From a checkpoint of a small transformer trained on Wikipedia.
Size: 11 layers, width 256, 2 heads of 128 (1 for keys and values).
Training: a variant of Muon for these matrices, 487M tokens, 7438 steps.
MLP neurons of a small language model. Each row is named by its layer, matrix (up: input weights) and neuron, and shows model dimensions 192-255. Each number is 50 + 15 x the weight over its row's rms, rounded and kept within 0 to 99.
After each neuron's rows, "fires on" lists the tokens most often at its 100 highest values on Wikipedia text that the model never trained on.

L4.up1115:61 40 44 20 73 86 35 37 51 47 49 36 31 33 45 44 46 51 36 35 31 35 47 50 64 58 50 44 75 43 48 47 51 65 27 27 45 42 32 54 63 42 37 64 65 20 58 65 46 76 36 76 54 43 41 48 71 41 50 81 47 35 37 59
fires on: " of", "m", "re", "'", "er"

L4.up1024:60 44 68 40 18 46 50 38 46 53 60 36 61 53 56 38 48 64 45 76 49 33 25 51 58 70 42 70 58 60 88 32 78 18 58 39 66 35 33 27 42 49 67 47 79 35 39 75 58 67 31 42 41 51 58 56 54 42 66 15 34 45 38 56
fires on: "-", "id", "ph", "en", "gan"

L4.up1028:12 23 51 67 78 67 61 54 54 53 22 44 28 33 48 61 40 58 72 71 46 32 50 43 43 53 36 68 60 57 51 83 53 56 52 36 37 75 53 67 66 53 66 47 17 32 66 39 63 65 54 40 32 41 63 25 50 25 38 70 32 51 52 39
fires on: "ac", " ", "\n\n", ".\n\n", " |\n\n", " $"

L5.up911:46 44 46 20 48 52 72 40 76 75 56 56 38 54 39 61 70 27 33 61 38 69 58 80 35 89 49 37 43 45 38 59 26 48 52 46 65 65 47 26 36 50 41 59 71 49 42 38 20 38 86 70 52 63 43 39 34 54 63 50 70 67 57 27
fires on: "0", "8", "7", "9", "5"

L5.up157:46 43 44 32 42 68 72 21 60 51 43 70 45 27 75 46 86 46 67 46 35 54 57 79 55 52 30 56 49 44 38 40 52 67 42 53 76 25 22 66 50 69 35 58 51 29 49 54 61 52 73 51 48 28 21 48 35 39 75 71 60 49 46 28
fires on: "ly", "ely", "very", "ively", "ost", " ord"

L3.up376:26 58 35 45 48 42 55 81 40 67 77 65 49 66 45 78 51 63 53 59 34 69 72 45 44 87 62 34 82 52 54 42 77 60 43 44 65 54 58 54 41 44 39 49 53 65 56 55 18 47 49 38 46 24 57 50 49 52 35 51 59 44 40 45
fires on: " open", "ace", "ract", "ine", "i", " single"

L7.up1152:72 50 44 65 73 35 49 47 59 71 37 57 31 50 45 44 14 40 05 38 59 48 43 50 49 41 54 61 52 46 32 76 53 67 46 42 82 68 62 60 60 22 39 35 43 47 72 46 52 52 65 32 84 51 31 39 67 47 40 39 72 40 56 79
fires on: ".", "-", " e", "th"

L5.up1016:47 42 74 40 69 70 52 50 43 47 55 30 48 27 15 41 19 34 61 58 54 34 55 37 55 53 77 49 58 80 22 25 54 48 64 47 29 40 66 51 63 29 37 48 51 49 65 47 51 42 36 35 52 59 74 44 22 56 47 68 62 39 75 58
fires on: "ed", "ted", "s", "ult", " named"

L3.up9:59 61 06 31 49 97 49 70 41 39 56 54 86 36 54 59 42 37 32 48 36 64 46 51 57 37 41 27 38 66 44 51 57 38 36 66 49 58 71 65 51 38 33 59 62 09 45 55 70 45 61 37 55 49 63 70 75 48 19 51 78 50 59 49
fires on: " Gr", "r", "gr", "RA", "N", " gr"

L7.up1045:69 32 49 50 26 29 68 80 53 24 30 16 73 79 55 50 40 38 28 82 54 51 43 39 44 48 27 49 55 50 52 68 58 37 30 49 50 50 46 30 35 19 68 41 25 51 58 17 73 49 24 38 36 48 39 57 30 42 53 47 65 39 59 26
fires on: ".\n\n", "er", ".", " ch", " =\n\n", " B"

L5.up1280:48 53 51 31 16 31 34 85 54 30 47 48 25 44 33 83 36 66 49 61 42 45 50 53 60 33 64 53 59 62 62 33 69 32 52 52 71 46 38 93 43 32 41 49 82 49 39 30 58 63 69 53 70 70 50 37 60 22 70 61 46 46 67 77
fires on: "ed", "ag", "ing", " sign", "ched"

L4.up1089:43 54 56 54 33 37 48 81 77 71 39 46 85 57 54 65 56 64 45 71 41 38 35 34 29 68 47 38 50 45 54 63 59 59 45 28 57 63 41 35 50 34 54 44 47 58 49 36 48 61 42 89 45 54 38 48 46 57 65 35 61 30 69 29
fires on: "\n", " =\n\n", " /"

L7.up1051:45 79 21 57 32 60 72 54 38 70 35 35 61 47 61 51 25 48 29 50 48 81 57 32 72 56 61 57 51 47 52 61 71 52 24 64 27 40 36 39 57 38 44 39 78 34 60 39 63 49 51 65 52 51 36 54 49 55 44 61 73 75 56 47
fires on: " w", "r", "g", "l", " Gold", " fin"

L7.up84:53 60 44 48 54 79 55 51 48 61 59 70 30 59 62 54 54 35 42 37 44 52 41 39 58 31 77 46 32 61 70 55 48 27 51 29 46 38 26 37 60 40 53 33 46 37 38 48 35 70 51 97 31 59 60 50 49 43 37 60 34 54 40 69
fires on: " at", " from", ":"

L4.up827:74 53 41 48 22 79 29 53 48 60 53 26 58 40 33 40 48 18 63 47 25 42 34 45 50 44 74 40 53 64 75 27 32 53 49 41 48 61 67 64 57 36 47 42 51 64 39 68 46 41 29 66 62 46 67 37 46 56 71 38 56 35 63 53
fires on: "s", " from", " family", "ed", ":"

L7.up1077:34 41 58 58 24 63 38 39 52 68 20 11 37 33 21 45 67 48 25 65 49 66 27 52 58 57 70 41 70 61 65 53 56 57 27 73 50 71 93 41 43 82 67 50 53 42 79 29 42 54 48 69 54 40 30 66 37 36 51 59 62 39 58 46
fires on: "s", "ers", "es", "ars"

L5.up77:63 80 52 80 64 44 53 60 47 40 31 46 43 46 28 61 39 65 79 71 47 51 58 46 45 40 38 70 49 66 47 63 33 42 42 43 36 60 58 50 32 38 54 33 45 44 66 73 43 68 51 26 78 59 56 75 24 36 55 52 35 49 72 84
fires on: " ", " (", " Mar"

L3.up934:47 41 61 43 50 56 73 58 38 84 52 42 74 40 73 73 56 63 33 64 42 28 61 47 63 58 55 44 49 50 39 57 62 44 15 41 52 28 49 16 68 51 42 39 74 41 39 50 41 57 39 74 62 64 44 39 54 58 47 38 36 62 48 44
fires on: "g", "r", "m", "l", "c", "ra"

L5.up1324:48 61 42 78 60 44 63 39 67 41 77 76 38 49 39 85 57 65 69 56 62 57 61 52 46 60 46 55 38 77 36 36 64 67 57 39 51 37 10 44 41 39 32 47 54 30 70 61 42 48 45 59 61 74 43 39 29 86 64 61 29 54 48 40
fires on: "o", "ask", " mon", "k", " Ge"

L4.up1467:57 58 51 38 35 45 53 33 51 27 66 44 73 50 47 46 36 66 59 66 52 33 26 57 32 39 67 55 64 31 48 56 49 49 36 53 53 45 50 49 71 56 68 70 54 28 65 53 55 59 69 44 53 59 30 60 57 75 56 50 49 44 35 50
fires on: "h", "y", "n", "ig", "ul", "to"

L4.up97:33 70 62 55 73 47 29 58 77 78 45 64 45 35 45 53 75 53 58 56 67 42 15 62 44 56 40 56 25 40 63 50 68 43 58 87 37 32 50 54 79 46 63 61 68 36 54 46 43 49 53 44 43 56 50 73 66 60 46 47 69 55 44 22
fires on: "g", "a", "iz", "ig", "ran", "ac"

L3.up832:60 48 33 73 44 44 57 48 54 45 43 06 25 73 45 47 61 44 39 46 56 64 39 54 51 53 74 43 41 45 68 66 42 44 59 68 52 49 60 44 26 33 32 60 55 44 54 48 61 39 39 37 86 49 51 30 37 34 83 72 58 42 72 43
fires on: "el", "ec", "em", " iss", "ales", "us"

L5.up61:66 53 50 43 50 78 58 49 34 59 53 23 21 27 72 29 63 52 57 53 55 45 53 61 55 54 43 47 30 59 47 43 44 59 52 55 56 61 34 30 63 36 42 51 39 42 82 76 69 66 60 56 41 43 34 70 24 54 54 51 38 31 04 41
fires on: "os", " Pl", " Gold", "l", " sl", "il"

L3.up341:32 65 69 52 70 40 39 51 69 39 71 44 42 69 50 36 34 42 54 41 49 52 51 51 81 57 52 53 38 74 58 47 34 35 53 56 46 46 61 49 58 30 52 59 43 33 79 28 53 33 39 49 71 60 61 36 60 45 74 60 01 49 26 47
fires on: "ing", "ers", "ation", "er"

L3.up215:31 50 32 48 61 35 47 53 68 57 29 27 21 49 49 65 24 39 35 62 48 44 52 46 69 46 35 73 76 44 56 47 70 42 18 38 39 61 65 56 39 35 64 63 61 53 45 63 43 49 46 71 49 64 49 48 64 63 53 53 40 30 43 43
fires on: "ver", "ff", ",", "otes", " ab", "ac"

L7.up788:20 86 59 31 51 57 44 74 50 40 54 34 90 42 40 58 33 32 26 39 51 76 23 59 74 30 47 20 40 39 56 51 71 16 38 43 53 62 38 46 43 50 31 76 61 29 19 46 44 46 48 48 54 32 60 41 62 68 57 63 77 61 55 07
fires on: "e", " Gr", "r", " gr", " W"

L7.up497:54 29 28 38 42 65 91 72 49 55 71 44 36 74 52 44 36 54 36 58 58 54 71 48 59 30 92 41 58 51 51 36 35 61 46 58 43 48 38 43 42 43 53 35 41 49 49 37 51 36 53 18 59 59 43 42 56 56 54 35 55 63 60 39
fires on: " where", ".", ")", "le"

L4.up59:47 54 46 52 35 52 59 43 32 50 67 52 50 54 34 41 33 31 40 62 46 29 41 67 45 49 62 06 45 44 65 49 56 51 53 32 41 45 40 57 74 44 35 92 38 50 40 48 70 21 54 48 64 34 38 48 77 50 53 53 62 38 29 40
fires on: "at", " I", "en", "t", "ib"

L5.up1196:54 52 68 36 38 51 34 60 63 56 70 55 30 54 70 70 62 32 33 49 43 40 53 43 48 60 50 45 36 60 58 36 84 30 48 38 67 60 52 91 65 61 44 55 70 47 58 43 26 70 71 77 37 36 20 34 56 47 53 29 49 29 64 63
fires on: "ed", "ing", "d", " as", "en"

L5.up625:63 38 50 49 61 45 67 39 62 28 16 82 85 46 74 61 86 52 56 47 41 34 63 39 63 51 16 29 65 66 44 50 38 15 41 36 62 21 48 74 39 72 68 74 45 10 68 32 49 33 56 53 50 50 25 32 53 26 38 88 66 62 50 39
fires on: " and", "ly", "ely", " or", "er"

L4.up1057:30 40 62 54 60 52 55 57 65 71 36 40 26 52 85 61 66 47 48 56 36 38 55 42 53 59 65 35 56 56 38 50 68 71 89 63 57 52 50 19 60 61 56 70 54 64 60 68 49 70 34 33 30 48 53 64 92 60 56 31 82 75 43 42
fires on: "ret", "le", "ry", "c", "re", ":"

L4.up531:43 48 24 45 56 88 67 42 64 58 88 40 59 54 40 40 29 61 51 37 40 74 55 64 41 37 69 77 38 55 69 55 50 41 39 58 61 63 59 55 44 44 60 48 41 50 55 65 72 55 23 52 61 51 58 79 37 36 66 42 56 38 48 06
fires on: "ist", "er", "ach", "or", "ian", "her"

L4.up1255:56 68 44 41 62 32 31 45 83 48 42 76 46 32 44 53 37 41 44 51 64 41 48 54 57 25 35 45 49 70 64 72 49 28 49 49 50 64 72 62 46 40 33 20 52 67 53 60 44 69 49 32 62 58 58 48 37 36 58 54 62 61 53 80
fires on: " ", ".", ";"

L7.up943:35 61 45 31 74 59 54 43 43 44 24 43 41 56 45 32 27 48 51 51 58 36 68 26 59 43 86 50 54 28 55 45 47 53 36 30 41 65 43 59 36 63 33 47 30 55 56 80 42 69 66 59 49 67 40 50 36 55 67 58 20 30 33 63
fires on: "ur", " cur"

L4.up1474:44 52 89 32 52 50 33 43 58 49 33 62 43 33 42 59 68 82 54 55 14 42 32 56 55 67 51 65 75 47 28 56 33 29 67 67 57 55 46 54 48 61 49 14 57 34 70 55 77 45 59 36 54 49 71 25 74 61 39 53 76 04 79 45
fires on: " J", "a", "15", "urg", "7"

L5.up1421:48 56 46 62 59 53 47 62 69 30 62 61 32 45 49 59 51 33 80 55 10 50 55 49 71 33 57 20 45 43 34 67 53 34 47 22 48 72 34 48 52 54 36 46 44 64 35 54 30 40 42 76 34 78 26 44 49 56 55 45 61 24 45 48
fires on: "ed", ":", " camp", " released", "port"

L5.up1393:52 46 56 54 57 31 94 62 71 66 41 49 37 56 60 51 41 63 67 37 44 57 50 41 58 39 45 44 64 79 65 53 66 43 40 46 59 59 56 47 46 52 44 60 47 48 38 42 65 73 55 56 51 56 24 66 24 54 40 46 59 28 64 59
fires on: " com", "ap", "ur", " commun", " Com", "igh"

L5.up1024:64 50 33 36 22 64 39 38 37 32 60 33 63 22 53 54 43 64 72 61 48 43 49 63 54 44 24 73 52 54 62 35 16 30 59 42 57 52 77 44 59 52 13 17 15 39 42 22 53 59 59 46 45 55 60 43 46 57 76 72 33 55 57 50
fires on: " line", " South", "et", "ing", "ine", "ection"

L7.up1117:57 38 71 52 53 43 53 45 46 46 39 51 32 40 50 51 79 48 35 35 25 66 46 47 29 33 64 71 43 38 26 40 32 54 38 24 49 40 34 44 56 36 60 60 60 58 45 32 38 22 49 30 49 33 30 66 05 57 60 49 32 63 53 51
fires on: "B", " b", " B", "b", " Bl", " Bar"

L4.up228:55 27 32 44 37 46 61 46 61 28 54 33 51 65 39 56 67 74 54 60 68 67 79 64 54 19 34 24 59 76 68 52 58 49 28 55 55 46 43 31 70 45 43 34 51 71 50 46 35 67 38 51 65 30 60 25 26 40 22 39 12 51 54 63
fires on: "al", "th", "ch", "s"

L5.up196:46 47 38 83 72 41 49 47 37 32 44 67 63 50 44 42 56 60 64 46 45 49 59 31 26 32 36 64 59 55 44 51 49 31 60 43 68 70 64 50 74 32 69 58 36 55 39 54 39 54 66 76 64 34 60 28 46 33 25 44 60 49 48 25
fires on: "f", "ens", "\n\n", "st", "tal"

L7.up1075:71 56 46 54 80 94 81 50 67 48 64 00 52 52 51 61 49 76 56 37 44 46 06 19 46 46 51 53 40 70 62 45 63 56 35 55 59 40 55 10 63 48 37 53 52 31 48 46 48 54 54 59 32 58 25 56 16 51 45 49 33 31 60 47
fires on: " all", " sl", "l", "el", "on"

L7.up475:53 61 46 39 49 71 51 54 57 53 30 67 76 47 33 64 43 53 92 64 52 44 33 31 53 34 50 64 36 34 45 49 47 40 61 64 51 65 44 29 40 71 31 40 15 41 42 33 59 54 52 46 32 57 50 20 43 65 62 56 27 49 36 62
fires on: " res", " and", " Res", " under", "in", "res"

L5.up1106:84 37 65 37 44 49 41 63 44 67 49 47 52 79 36 40 48 41 47 43 32 58 30 36 40 77 50 32 42 69 27 54 46 63 73 55 67 40 13 38 36 75 24 36 46 12 60 40 45 65 65 54 79 41 61 67 33 61 58 37 59 23 83 45
fires on: " |", " of", " resp", "ed", "f", "ing"

L7.up1124:35 52 42 22 40 55 73 65 59 67 60 58 46 43 57 55 52 55 50 72 22 37 57 63 03 70 61 52 56 57 58 65 49 62 20 46 41 68 14 73 49 49 39 45 40 31 44 51 58 43 53 52 19 65 84 38 52 62 71 37 48 17 64 19
fires on: "r", " |", " pr", "pr", "\n"

L5.up1495:49 53 61 42 56 53 52 42 54 50 49 35 69 49 52 78 50 61 45 41 41 52 78 19 53 36 41 59 65 80 81 22 35 55 42 51 43 48 47 96 49 42 56 64 43 42 17 42 51 48 30 83 69 72 30 63 51 47 52 40 36 35 55 60
fires on: " re", " ex", "ir", " ref", " season"

L3.up1232:30 38 37 44 44 60 44 61 82 39 51 54 59 79 42 38 67 67 29 44 25 85 48 64 60 76 42 38 52 48 44 44 45 35 41 28 50 59 61 45 39 76 10 69 66 23 25 54 43 44 39 63 57 37 34 51 36 56 57 43 51 62 64 57
fires on: "7", "9", "5", "0", "6"

L5.up1072:42 73 43 36 54 71 60 78 83 46 63 38 83 33 36 54 57 55 57 47 47 37 51 64 46 89 46 81 67 40 50 47 39 64 64 39 74 42 39 47 48 28 79 33 55 59 41 34 48 55 36 63 61 25 33 62 41 53 31 50 59 47 74 33
fires on: "er", " =\n\n", "-", " un", "ep", " "

L3.up151:64 37 61 57 25 34 35 59 44 67 62 63 37 23 49 84 74 49 53 79 31 75 60 25 50 49 54 45 69 59 58 43 54 50 24 70 53 87 50 35 60 52 43 46 26 23 49 74 30 42 32 31 51 31 69 64 49 33 35 19 44 42 29 44
fires on: " of", "c", "U", "el", "l"

L4.up69:65 56 78 39 58 20 48 38 43 32 57 77 41 62 16 63 80 57 66 56 42 45 37 75 49 50 39 66 57 61 52 55 56 47 22 26 69 28 50 26 80 21 50 18 46 61 41 60 34 54 72 48 37 53 58 48 43 38 53 56 50 55 38 85
fires on: " at", " –", "w", " near"

L7.up544:30 25 63 36 55 47 55 50 62 46 69 48 47 32 61 72 36 67 60 47 31 42 47 52 64 44 56 68 52 63 55 40 44 70 50 42 58 49 65 57 58 51 59 60 34 52 61 22 60 35 48 65 60 55 40 28 47 27 44 72 49 37 38 32
fires on: ".", "\n\n", " |\n\n", ".\n\n"

L7.up1:53 56 45 36 38 36 35 62 33 33 29 38 85 70 56 62 43 36 50 48 33 43 50 64 37 65 57 30 57 53 57 63 94 54 47 56 72 47 37 44 29 68 49 63 48 30 36 56 50 60 60 29 45 54 71 74 62 50 31 76 60 42 37 26
fires on: " Gr", "r", "ov"

L3.up935:55 59 58 31 69 60 58 32 34 27 44 57 64 71 24 57 51 68 59 53 47 46 49 34 73 46 71 62 29 38 58 50 63 27 30 56 58 71 37 70 33 52 51 43 25 60 43 51 64 59 36 54 52 53 69 68 55 74 55 53 33 37 43 93
fires on: "ur", " cur", "al", "yl", "D"

L4.up1423:36 56 37 41 66 51 36 30 49 47 35 66 33 53 45 51 45 15 39 69 39 49 44 53 64 43 64 66 44 56 71 37 42 52 51 37 32 47 64 30 85 37 53 42 41 50 52 42 55 55 27 69 53 50 63 76 48 54 01 38 50 60 43 35
fires on: " of", ")", " at", ".", " by", "\""

L4.up381:61 59 47 52 80 29 78 67 56 57 29 50 40 49 39 31 18 57 56 35 59 36 68 44 68 42 27 36 71 52 44 28 68 42 34 33 68 79 78 64 32 68 53 29 40 57 52 39 58 30 58 23 77 67 39 43 38 26 53 73 48 49 47 51
fires on: ",", ".", " and", "am", "-"

L4.up193:34 34 88 70 75 42 65 71 71 35 45 35 31 66 26 58 09 65 34 29 47 52 51 34 74 74 71 49 39 41 39 42 25 38 73 41 73 25 44 51 33 51 29 52 41 48 35 62 76 47 54 56 54 61 40 43 45 32 57 87 48 56 33 52
fires on: "ers", "on", "ham", "er", "an", "ing"

L3.up1075:58 49 56 79 32 40 62 52 72 80 54 72 72 77 59 83 56 61 35 57 99 44 75 50 47 84 17 51 58 57 75 24 29 45 49 46 19 41 62 72 47 77 50 70 29 30 49 56 41 60 50 70 58 54 29 44 31 52 35 54 38 45 40 37
fires on: " and", "ver", "'s", "+", " of", " or"

L4.up1027:30 56 46 44 36 56 70 63 55 53 63 67 40 27 77 49 24 43 67 47 24 56 58 70 60 38 40 54 62 47 80 43 42 66 33 41 54 36 71 56 51 35 38 60 65 75 76 51 54 46 36 43 55 70 62 67 50 39 43 54 67 58 47 17
fires on: "or", "uthor", "ress", " author", "er"

L5.up760:47 62 49 57 54 34 50 53 69 75 39 74 70 42 31 52 47 47 72 55 27 53 20 52 61 30 30 39 48 44 64 55 50 24 49 29 54 55 68 56 48 48 52 41 55 71 32 40 57 56 42 64 47 45 41 38 43 36 53 34 44 30 70 21
fires on: " =\n\n", "\n\n", "===\n", "==\n"

L7.up386:33 67 39 75 46 46 42 53 38 58 38 60 50 54 50 70 51 45 42 60 39 62 54 56 57 59 25 36 47 59 59 03 61 51 57 24 48 36 74 49 68 49 47 51 45 32 46 68 46 42 60 48 61 49 33 30 52 54 64 42 43 64 74 44
fires on: "a", "en", "ia", "ina", "ever", " this"

L3.up1007:47 44 51 45 62 61 38 42 46 41 65 56 33 57 41 34 46 59 29 75 80 84 55 57 68 44 31 42 42 56 73 42 44 63 31 61 53 38 54 44 37 45 49 56 40 20 51 46 36 58 53 64 37 29 66 47 52 58 10 39 33 49 50 65
fires on: "ash", "al", "ch", " Sal", "o", "el"

L4.up714:65 55 39 53 46 50 35 56 57 42 52 32 31 46 42 68 39 28 80 41 45 34 40 53 72 61 11 58 71 23 41 38 47 85 60 25 49 56 73 45 36 53 64 52 49 38 58 88 26 60 39 82 68 57 63 52 74 25 52 64 31 57 50 54
fires on: ",", " of", "ash"

L4.up1065:56 45 51 38 77 22 39 32 58 64 58 38 63 57 59 53 35 41 56 45 63 23 45 51 81 52 36 47 43 38 29 60 48 48 78 58 59 48 57 19 70 77 51 77 45 62 54 29 50 53 59 57 57 46 31 43 66 32 44 63 37 40 60 49
fires on: "ip", "ey", "iz", "ab", "ian", "ap"

L4.up1209:45 43 27 14 62 95 64 25 60 48 72 60 50 14 08 37 70 60 77 65 54 45 57 36 40 72 65 53 42 62 29 57 55 63 38 42 55 57 40 65 46 45 17 43 35 23 12 43 55 33 32 87 61 38 24 33 40 49 65 39 41 44 60 72
fires on: ":", "-", " of", "al", " family", "0"

L4.up862:39 65 27 53 57 27 30 51 34 40 72 56 05 15 53 46 57 61 52 25 54 41 68 63 45 33 45 55 19 30 35 31 53 61 60 68 38 53 42 49 50 33 46 67 51 55 52 17 65 45 46 66 55 28 49 36 28 28 31 64 39 42 38 59
fires on: "ian", "p", "ural", "ul", "ip", "eg"

L3.up1397:90 37 60 60 58 53 58 45 24 55 58 36 55 73 58 39 56 70 62 66 75 47 51 70 60 64 52 76 53 82 23 55 35 54 59 35 15 56 41 36 37 55 31 65 44 16 49 52 58 44 50 42 38 50 58 69 68 72 41 55 58 50 56 62
fires on: "ue", "le", "ing", "ed", "u", "ia"

L7.up1458:46 37 53 53 65 42 48 41 79 35 31 27 44 55 37 83 69 78 73 77 36 72 31 46 54 67 51 32 29 29 55 67 57 56 27 14 52 49 38 57 53 73 47 23 38 76 50 69 58 23 32 61 78 62 47 34 35 56 51 21 36 39 45 63
fires on: " con", " |", ":"

L3.up866:56 48 26 47 27 11 53 52 34 44 53 18 61 55 37 46 55 70 56 75 50 75 46 66 47 43 65 67 63 48 53 64 67 41 32 41 66 55 54 57 68 52 57 13 33 61 43 36 61 52 60 39 66 43 26 55 59 59 63 42 67 67 38 39
fires on: " Sch", "ch", "'s", "oc"

L7.up751:50 41 60 45 38 52 58 37 69 44 59 44 49 77 65 72 30 85 47 50 78 64 50 82 71 81 28 99 57 72 52 74 14 38 47 26 55 47 45 71 51 75 29 40 47 32 44 22 40 58 27 48 56 62 45 65 47 46 39 60 21 52 51 69
fires on: " and", "ing", ","

L7.up268:45 86 52 53 79 58 78 44 47 56 66 22 57 42 55 61 48 40 26 35 75 65 48 44 73 46 43 56 45 45 46 65 47 73 45 78 47 49 56 53 37 47 32 22 36 40 68 59 52 50 54 56 31 68 33 56 15 60 32 76 31 32 61 46
fires on: ".", " p", "ed", "ig", " f"

L7.up1255:75 82 37 49 40 32 34 50 44 52 41 55 27 55 51 21 28 35 50 77 79 51 42 57 49 37 48 58 71 51 55 39 27 55 59 19 58 58 36 58 71 72 34 76 45 43 47 32 58 62 49 66 57 54 53 64 25 55 69 69 39 60 42 75
fires on: " rec", " bec", "en", "'", " acc", "oss"

L7.up52:54 63 47 25 49 22 78 45 53 32 35 40 62 50 39 63 71 65 44 70 67 25 44 44 31 61 42 69 54 56 23 48 40 49 49 13 48 50 45 55 53 36 40 54 37 33 57 43 65 45 42 60 60 32 37 29 29 41 65 38 45 22 50 49
fires on: "-", "al", "on", " des"

L4.up771:39 51 52 49 52 40 53 43 43 61 28 45 52 35 47 71 47 38 28 75 58 65 38 68 26 60 34 55 53 69 29 19 53 38 53 44 48 27 23 56 49 26 40 58 55 39 61 40 50 33 38 28 55 58 46 25 51 53 68 43 57 62 53 39
fires on: "a", "na", "ma", "ia"

L4.up1341:32 66 48 30 59 58 55 53 39 57 64 19 53 35 45 43 75 70 55 36 68 26 56 32 68 59 36 64 55 40 45 44 60 65 30 41 42 56 45 48 84 44 50 28 82 55 56 49 66 51 36 59 61 23 49 62 57 61 53 41 28 45 46 69
fires on: " p", "ver", "r", "m", "l"

L3.up409:56 45 34 35 55 55 34 61 45 39 40 66 30 50 58 79 51 53 49 35 55 70 42 42 65 54 62 33 36 43 74 55 59 39 68 67 59 58 40 39 76 46 64 38 21 04 69 51 50 68 48 59 60 68 46 48 60 51 25 51 53 35 52 47
fires on: ":", " |", " ", "ion", " title"

L4.up290:41 61 65 46 44 92 54 46 49 64 46 28 48 45 67 42 42 55 48 71 48 52 48 38 50 60 42 52 36 44 42 52 55 81 40 46 73 39 77 51 65 43 44 52 35 56 21 56 70 64 31 52 52 48 41 47 85 61 64 29 56 53 58 59
fires on: ":", "en", "e", " also", "re", "-"

L7.up285:59 75 53 58 64 70 35 71 50 51 31 37 39 35 47 59 44 63 52 53 37 42 55 44 53 41 33 62 32 52 34 56 37 61 55 43 17 44 33 53 36 39 75 36 28 41 41 58 63 75 47 39 53 41 47 61 53 62 33 27 71 34 47 54
fires on: " Mar", "ar", "c", "r", "an"

L5.up1206:54 49 29 39 55 59 60 58 58 53 73 61 55 19 10 38 42 48 54 52 52 75 61 45 39 64 49 73 36 46 40 54 39 34 58 49 69 40 61 55 56 52 41 67 42 44 57 54 53 29 38 46 44 70 23 78 50 72 53 40 45 60 64 50
fires on: "i", "in", "o", "a", "or", "er"

L5.up1121:56 56 58 54 40 39 35 49 66 52 46 44 43 54 44 77 74 21 46 64 33 69 56 66 28 76 55 55 78 99 42 37 55 52 39 64 50 69 47 43 53 69 49 69 41 62 62 35 44 36 69 87 35 38 38 65 61 49 41 57 60 63 46 58
fires on: "s", "es", "ames", "wards", "ices", "ates"

L4.up1359:30 62 44 48 34 61 48 52 45 66 31 60 46 54 49 55 51 49 65 55 58 46 35 45 72 25 73 55 43 58 48 36 60 30 32 69 64 46 63 49 75 56 57 53 62 46 61 65 58 47 42 64 35 38 45 61 53 65 65 32 60 57 40 38
fires on: "tain", "a", " develop", "g", "on"